From a checkpoint of a small transformer trained on Wikipedia.
Architecture: LayerNorm before each block, rotary positions, biases, untied embeddings, attention and MLP in parallel.
MLP neurons of a small language model. Each row is named by its layer, matrix (up: input weights) and neuron, and shows model dimensions 48-143. Each number is 500 + 25 x the weight over its row's rms, rounded and kept within 0 to 999. Numbers have three digits each.
After each neuron's rows, "fires in" lists the words (lower case) most often at its 100 highest values on Wikipedia text that the model never trained on.

L6.up40:493527492515484490542526538460483470500503481500494477504499481487477502557477487511457481476470491547534499486521447550485449510501503494507506515426505519459489525511494499512432525511521487505479537502497516517453462544513467492524526525476507450479468493502507469488542518489520509478
fires in: "until", "year", "originally", "established", "original"

L6.up564:486476516511523507509515477509504543486487507536520485479493471490468502522474499489509528494489512530495514510513500491520475457476493463512460478530530504503470518517460530514519546487491514468484463508479536469516496475466487498508502502476515480559449486514516469508484469473462498503
fires in: "and", "km", "killed", "made", "sq"

L2.up163:502528548442536508502494494475519539531461477535500500470467483462465503524524500506517485491474490499530502500531534446492510503484477546522491472455521533476475517506512502524522483490434489478494468453504525496528518475448476536496514473455499493498494467532515514491474509476470472498
fires in: "who", "children", "but", "became"

L5.up519:495533482498491460504512493488504501554447490503480544460490535468495522491489493509504459506537496447475482434521464518519491455467519480493468558511527481527462549487506500496513543484513477516520515498499494450508510506516523494491502469500499480528479487517428498561508486516508540483
fires in: "father", "business", "professional", "preceded", "practice", "brother"

L2.up136:491505535462480495470463543432464506486472512526508470490476508526500449474554508472495540514487486506519519467533464464519483487497487495478505468535491443469508520507468514512490466464504474498454509475508475472511503513506493546499488488509498487472514541536497514538506460512477501513
fires in: "year", "years", "goodyear"

L2.up564:506491478528474520507476466486502475508549482527515559535544481517525470503507493452466493446495494505482528479510532511476521495488516474530489496491440488482511513493463518553470508464513527522485492518472501446456525502545506485538538520516521515480497495465494472531507507481520530482
fires in: "father", "since", "such", "other", "together", "brother"

L5.up216:508558487507486456485487520490490503571534473467489456523512486479463523502505455456507502495531481500499495515494503482554517505526477490496507469487479505545512508537483474496560504501502496510479522519499518482484478468524490532495516515478509440502504511505499491488508563532502478519
fires in: "of", "at", "aus"

L2.up249:537483531453446458494488523472505509518501494496491474482496498472519546481513512504504533530444484495483497452504485506507537494502487491546514463480491502489492476483519546528489516461512523510463477534519477468441499544515506527501530505525511479507566534509485503516559484476450508468
fires in: "year", "years", "goodyear"

L5.up541:497490484468456512520511488498492488537472486506527469475495523506512509477501454492505466533453527509456515518501439471524483491494532497485527500508464523503488495493469489511507526473469518549489494480534485517492535527501497534519506522472521456518500491493469526494533529477486535536
fires in: "group", "succeeded", "photograph", "preceded", "cinematography", "groups"

L5.up154:509522501524480509508513542501508516490532472508530518496486500442459516522419488510497515493519501497457492460501504537528503505507468513524491524530511487549476492476534460528474534523512454488484464556508531472531474518492520491576494505469516490530505475520503510469475458493480527515
fires in: "and", "or"

L5.up165:479496490490427485550538478468518492558531517495505502526577489536530532513460499546504457521474474486471475458487528473476503523499535512466467469475495524481518523515510454491468491547490478535503493519480462504488516516512486533486495498500484537499490525519515498498533476531529489506
fires in: "john", "chicago", "joined", "joint", "narragansett", "biography"

L5.up535:500497514491497531450507485493543488533497520524483513489456522536502484491470482466530474499466508537508467500471548480529520528493536480481484482501489512516482445513441516455504491506518508530515451489537515526504518455563491507550500447473487485528465534492483513543508511504561490523
fires in: "nominated", "votes", "notes", "various", "market", "part"